From a checkpoint of a small transformer trained on Wikipedia.
Size: 16 layers, 5 heads of 32.
Architecture: RMSNorm before each block, rotary positions, no biases in attention or MLP.
MLP neurons of a small language model. Each row is named by its layer, matrix (down: output weights) and neuron, and shows model dimensions 0-159. Each number is 128 + 24 x the weight over its row's rms, rounded and kept within 0 to 255. Numbers have three digits each. A neuron's up and down rows have the sign that makes its largest values positive.
After each neuron's rows, "fires before" lists the tokens most often just after its 100 highest values on Wikipedia text that the model never trained on.

L8.down124:136094095104089093164155138164121094126143128109130136125157097122144140132141155099119139132112123151125131141133113147132147093150165146147182104129098149163154104150127126175058158137134118151122145140149139114110120160108108144145128127113084154126137105145132166119147157090136130089199120124114129173164129128117106126153111065102140120131134086165114115126105127109150120133128153127105171132141108120142082116124176127097146080093135122108183104114112159139160129148122101
fires before: "="

L2.down345:122074101122127176136108174120156098113141128123148123117160093157134147097110138094107119137127078145135116125122120063114136179119126129136106145116151170097073095133134137063070132151137168126128148152080140156148091113147125108095156090124096119117142138130132142134107165109172136127092157141100108128094136135130197174161141113109137113125124101161117147101163101122120130112128126108163129134110125136113150132099138137133126162137141130119100139156116142123130172136109152
fires before: "|"

L13.down377:115137192136131139101113106083145179161152125132084134170156117066136076145147103084132108125106125138130162102137138139159160156121129163128108161147148115111106104106130163095107126122151148133130124144129162109129141150177092147132148109140144177098142142123124153142103107138115129132112128144125113120109152149126180123118155154144116112091162152148130149104120154131113162092096122157068091117151119161126172141095126120159107126096151148107125141130111144108144153182102120
fires before: ".", ",", " and", " on", " in"

L8.down99:153106127121112109144093133141138134137157098181131152134119091119125130108149115092123101142144165118168174127160135164086159112127128135147110118149105140140135117116131093109106134140183105187074102131118147139140178096132123115134155139124122133136119134125090165144099157154126108133143125150131159130125155169114117167110140097143168081103085104124117104154087110141096126102120117143112141131077096151127124113160155132094158101112140125131138057114110146110067137144144133
fires before: "=", "2", "\n"

L10.down393:182132116105093154077125120160124159124108119141107129130108074151086122133143153165106112106160116120137149143110108127148140122132144159153119123136134148131125132116142132122130139151160112110134136102150138113157119089100114147149157111132130149168087136065144164094165137117144071177132119157124094167097122107155115158143124076149167172131161159135157112151112127140093162142129110103100150126118129132151122120137120115154130131069097095135124128110088137136148071130169157
fires before: ":", "\n", "\n\n", " the", " No"

L4.down217:171137138152175113112122108154170122160146144121110197125121140134121132109123151116095123151146117125137153134137153155082126133129124141152123172143143101134147076157149138108139135120181135139141148139091126149157121117125108121147149104122124139152099127063148140074121150123172143127107121115098143082136115150165155075117153147120136119120174156145109149145184086126128125122135148126074106144098086108182148136114127111166127099137139124173140144149170149142112154133113110
fires before: "="

L5.down280:097133151110102113108096170126130103127114090161080122129100098089148169140085148151119116138143114118101134173098190120098122144149133102128137152136129120112132113130153097142079116142163129124101109143132137114145129065131186124119113136117129141120129122149177111162089116110181150108164125104160108120089173105117125107161143138119113118116105149137087173147130146124133132177114159145119123114123117164081101186125116133126165109158117153106132117111099122152135159112132126
fires before: "s", "ier", "yn"

L6.down155:126111144143126135107109056113135115163091109147126113137144103094108144117107138127119155128128110128096115112129117142124100101202143147182123114094140100131115126129104159128112122114103102152100122148155090146154129075123147173124051170127155146142096118134116134118127161104165157143121122136133145132149150118108160091144125121161140145106168110098089141105155118156098151149149124173092081112157130129116102130147135113126141127164154152125108109116170132172139083136099115
fires before: "=", "–", " |", "|"

L6.down383:180106132068087145125093114177103125175161103142151088117204131103141091132141110129137123114168134134083148132115132084144105099130093150145141119091140165094140149107122191107140125147105149130122122133125135126114166154111119161103093128130145142148136118088110161127095145123114156154102182090114134129145146136127155136095127158124122151159132139152122099168126145109113143126134143100155153096141156131102126117166118135163147137114124108114150104152108126166089139116104132
fires before: "–", ")", " season", ","

L10.down418:128089129166104116135094109165138121148084137125125152165132127131110084120121155097137125106149118130071151119111166123143093106120129140163126153155110112145139112157159154161145111088162111139120122121126088108132124087143131167133066099119107127118141184139120171124139139137177153161133133134142134101093134204117156101111184141095111107109104153113132135184107122121104134115100112151081132097095141129121124147112099139115134136114125114158139129101155155155124141149163105
fires before: " |", ")", ",", "\n"

L6.down112:119117087141162127102092140104138157173073097121136166140119164126120070133148091102151114112128073087115149159137152112115188128156129134108118101122178086158130121147131095152134142130112152129114112070170116131144175131127125138144083099152126143124089116123134157115167143129131145085111118125119105100143132115145099135108134103142119145123153135149141096130147102103106148190095152141099104099116144128163157135149123167098120126137116139122115116077111143095111108133112126
fires before: "="

L3.down59:122106138129110165113133117138162099129135133119118092131162167125122132112129132172117126109122125100194105129107117106087157139129155116151127108119182109116150107103133139119119129101151159115111113105148141134150081135090104092092159162153168126123134110091106146119147179118133123164113100156127144151106158142160120148108197149118137123095141119172104104191156141144135151166096153092135097140116124159128121143126176138125143134111099125128123137172136113166138187154148133
fires before: ")", ",", " |", "–", ".", ":"

L6.down72:118112162142148124063177073126121159157110119151117101143167108140132116119152170115114128098132122146128091108142158095132099149146130173149158095136116157143113116109142145129129135105133157125137168120132156138137138110107132145137151123154134143137117137142094113114130099087144146120154100176114130099091102122096114103101152150138106139081095107085109143090153173095120122152146118141052123128103146143119149126124161165123115168109115112138123142115135113153092132152199159
fires before: ",", ".", " he"

L3.down328:112084156086121154144166101107143130119141141167152161132125161142119131122163119111148095112066136128122110108107119099156149136138126116151142128114111104153135084139089156119117112100113099122105140089127099141145113131090124150102123116140163104164146106137154156199134112165135124084164148117082124112144165089171098118129163134136116082129121096144114109174109111140105127103182140112195129137108135110132151120100131153134143116112099149112123113093149130158127157119138098
fires before: " |", ")", "unte", ":", "day"

L8.down45:144111111136110106107125119156113144109108111090154163148158129164104152131125112126092120096156148135149144113177145122152139118148144153108104156118108114127127140083112129148117154100124140116076167122118102085112114133099115120115115134149115145093122108079089139102150098155110146141101084099136127150106088151147144081145100126106188143140111153093132161134110159142119129153151121107043144151137140131148121126111114157138100094156090160159109137134081152170109138107149146
fires before: "=", "\n", "\n\n"

L13.down352:077137127103101110076140132122142113179133151110150095096132129136141139096095099130080144147113086127112117159112116117150139104131087146066129146122125118139131115166139122068157100148107135157122145139100122136143159145151142120116074101118105166111145115150146104143116145119148127126135108122086099137120141100193114118102123166173131129139121131138125119155095147119110137121155150160165140129168103170113102093168166178177149152133127122129120140135155103123132153112167122
fires before: ")", ","

L3.down428:103106123142130136124128105131119130116154128105147089193105105103169117117111172113124074150104107101122124125156110135150115118116149125112160162111157156139129099134099151127161140126096139175116146153088129112111137140137150150128166136127118138140143177146146160104123107146131118097125158106132141144098145129164132099129111158101155162137146133134108119121189192165155106095142112130156068144105113170139150121118099154113155118161078086106098111120103093113111126127085100
fires before: "=", ".", "ess"

L3.down299:140126133156139146200091122085115123102147127138156108141085129113177157141084124142133111138135144142130163128147092118129117141140135138131118156155133147128133095083133134128119147164114135113127097138136166117154121127102149151146143124157092144107105136146091145096121131110109152171065140136117165160115123153141092141101108106107173142133110196183121096110177119122165117121143122134149092149144096138159089124102110141098171151116093152126138141104138127120130161090124167
fires before: "="

L5.down308:142115106189115133171117134145154159142146071162094126129151105146152130120103133139166103137130113126166148130100139127132140116171169171119139122140110141135155090185091116111126111185139153121138110147112149103091090139148128139120131094140142171151144125065103152131126157095102141148159118148092145130139108173143086107118103137135150095145096138109107125142128169179120115099155113149135089112145126129135156127118093153142137118125158106130095138122106165090109116113084133
fires before: "="

L3.down73:156134151117113124172111151088150109143130136125101121130103127135137098100109179111109112138112128121100104138129135127148104125132137137063156095125115101128135161129151134172108148102123101109116110127127108156136110092102138112106172137133172164157135080118126135089126125117116150087156130163131067145134134160144152183186153113158147112134095132104147175142123124110154123124130150133068130182128135108136078102167123147096129110124131150141103132116144109113118185114087117
fires before: "="

L10.down110:111154123156141087119189138100152138139130124133145117132145096092074142100105104142194119136159113129147155122157113098140149073125148136108170123147149117155107124120125118166138115093147159122086143151132203122148138112163137168104146158133139124140131153157084112118146134125097134157137136100129135127134187101141121106126160105128152154141151153127126144087115126138122118106119108122113119128080154153151091132126125118098121144088101124142128157094173110074126119119078149
fires before: " |", " the", " of", " them"

L5.down377:133165115148146117139114075112116154143121149092089158154114101150131090102148138045167076147177113128139126171126122136145106117152150127106141121115164115135115141159135081130106171140160159128131112083124135158144097170115112110122124109121159132143119079114115133086115142128115162113128118158104117109120068128175099140121140080138128153132148100150154119122133132138111101105109118133115142174161132137102124142144077151112115103151148123185157133119116131109132136129119099
fires before: "-", "="

L5.down54:136152099131126139117122170111143139196086120115111092126133113121123112078103122101120108150159091136126139189087142157121080138122084172173154143145119086142131119116117138126145112149117121113179127112109101120151124139141148115099103149115120084092107155152124126148137094139139128095092115125105096092099116118168139147142093165157141151121162111168126143116138121098141092151117150118088149114136134113134142154096133132129102188121121159158109136151103115175100159136111150
fires before: "s", "on", "sch", "ve", ","

L10.down410:100130130113097132083153149079149130147096139157159140096111111138118112143120128078131109151119132081151077162121148108149144125088179146127115123113160156143118102166095116123119150111090104147100115088145125096085148131090096082131120106128137144130168125078154110140136111131108156166119131143076152130119157151167142090155121175104090148105150106136113110124164131122116128116138129117108152126163128121127106160151125137130138122135140087113064114142136132156073108136123136
fires before: "="

L13.down426:119123121138133138113126141179100129112125146135129133125160101134106139083107171115086141104183122145137115109094164113136080131134142161176101167101158154070115148138136142129102108144136102142117137119110160115106121135146124154144173128168111146133096116075141160124149144164127144105104093110150122140170095104156145104175086087146172099144140146131093153139111144148113123128134093103127151141120124119116130149125112121092082107186116135137098122084139132167135171123128125
fires before: "-", " |", ";", "|", "%"

L4.down411:118082113140080133143133129129173085137116151173147162122148145100133139148111142082136096169130142101119115148164162168098121120168161140159116128090130149130134121133120141111128126153115125130171087112180142093141120142097122140145138095137144123140127128101183123129114130118112149107151130137102140174112122180077132143149097167104136084125129083146138130133139150134191115140152140153112165159096146155124093136116163134100117124108130129159110133082097109147110182142117131
fires before: "="

L6.down127:154130118127137135113120115123146135094136162125122145126119120152135125158140134116174120189144150117136129164119118140117108148166172156123118137138113089098097140119082161134134187098155141124107127107115162123105157086130108151125112141127136069112119147115130156092129108099088123153154148154098131079127120085178153110107150135096182132144138114138156084129156124168138165100152096151100120156071149149094120132129119077136125127093147172119090117129146125117116131091132138
fires before: "="

L4.down4:111108121129141151121108144110130133114139096173131154105123091146122146113154119107121095085107148132154112143179129133135140104076108157125064105134145151109130146145161120092116096098124128103132148111124116131151093080102119118125113146098153149080125138153171151170160190142118130133108087132119134119143121125112140125130145128134124134119116155125122174083144115090123150099177157121093164143094138109157151105165108171165084132107139131096099139163128107159141099120078135
fires before: "|", " |"

L2.down371:107099084157133149163116110151097134104133118085145143057176101120123112106146190149084104157141173102121097138071136170075144165104174145140154120135118127123160150153110122099125157120137147150138101136102110139131144112146143126125137113105143158142124133119129166109133149101125113110128127144125106154162088132118171139128108132096137107078108101140163149119133142157188169129143097146116166123090135126116144108126129093142122142092114149153123130114116139159146103115114144
fires before: "|", " |", ",", " qu", "ed", "\n"

L4.down182:151133135148104130142123126151149132132104112084111078141048146105092128132108097138175141148143119123146151098158158078152115133124126144153135093111105081131117102099135153134120133164182123140129094128124133129107140129104101125101106117120140159099109169180174109131132146098128125123105138102127094133139121145156143116139129114165148137123118188147145155142177113143091128093160106140146152103129165129149073168131119131144071156111112142132124134099118104157111112108122165
fires before: ":", " (", " –", " of", " |", "\n"

L13.down161:128132166135124152125103133124152104171121133144143092144143117140146101089116111079142140120125146121143085133118123101140134133148150170118117142093121135129142142115122157134119125130153171130099153137119100171166156154108099114116117117108133126117109123125129160120143134109123159134148124094110141116138131065161118186147109149175146093108118127145108086161166121134113141134098163147074121156149151122144156184128157068105156172140096155185143123153136078126159154134177127
fires before: " |", "=", "|", ")"

L13.down77:144114158096114113118138118123108116122126110115137100124136120130092181141109115139112133106126159155110142146125113115161098108117107136140149104146135137129157150133096072135098140126106112119144106124092119153137211120155138141137139163123142133127098130131103152185141143112126134100125138117141164141138149100167102116141128136141158112141124085109105131143117142151098116124108111138000102118162128127169127143141120129150132088167137164170109113125107152141123149102096150
fires before: "\n", "  ", " the"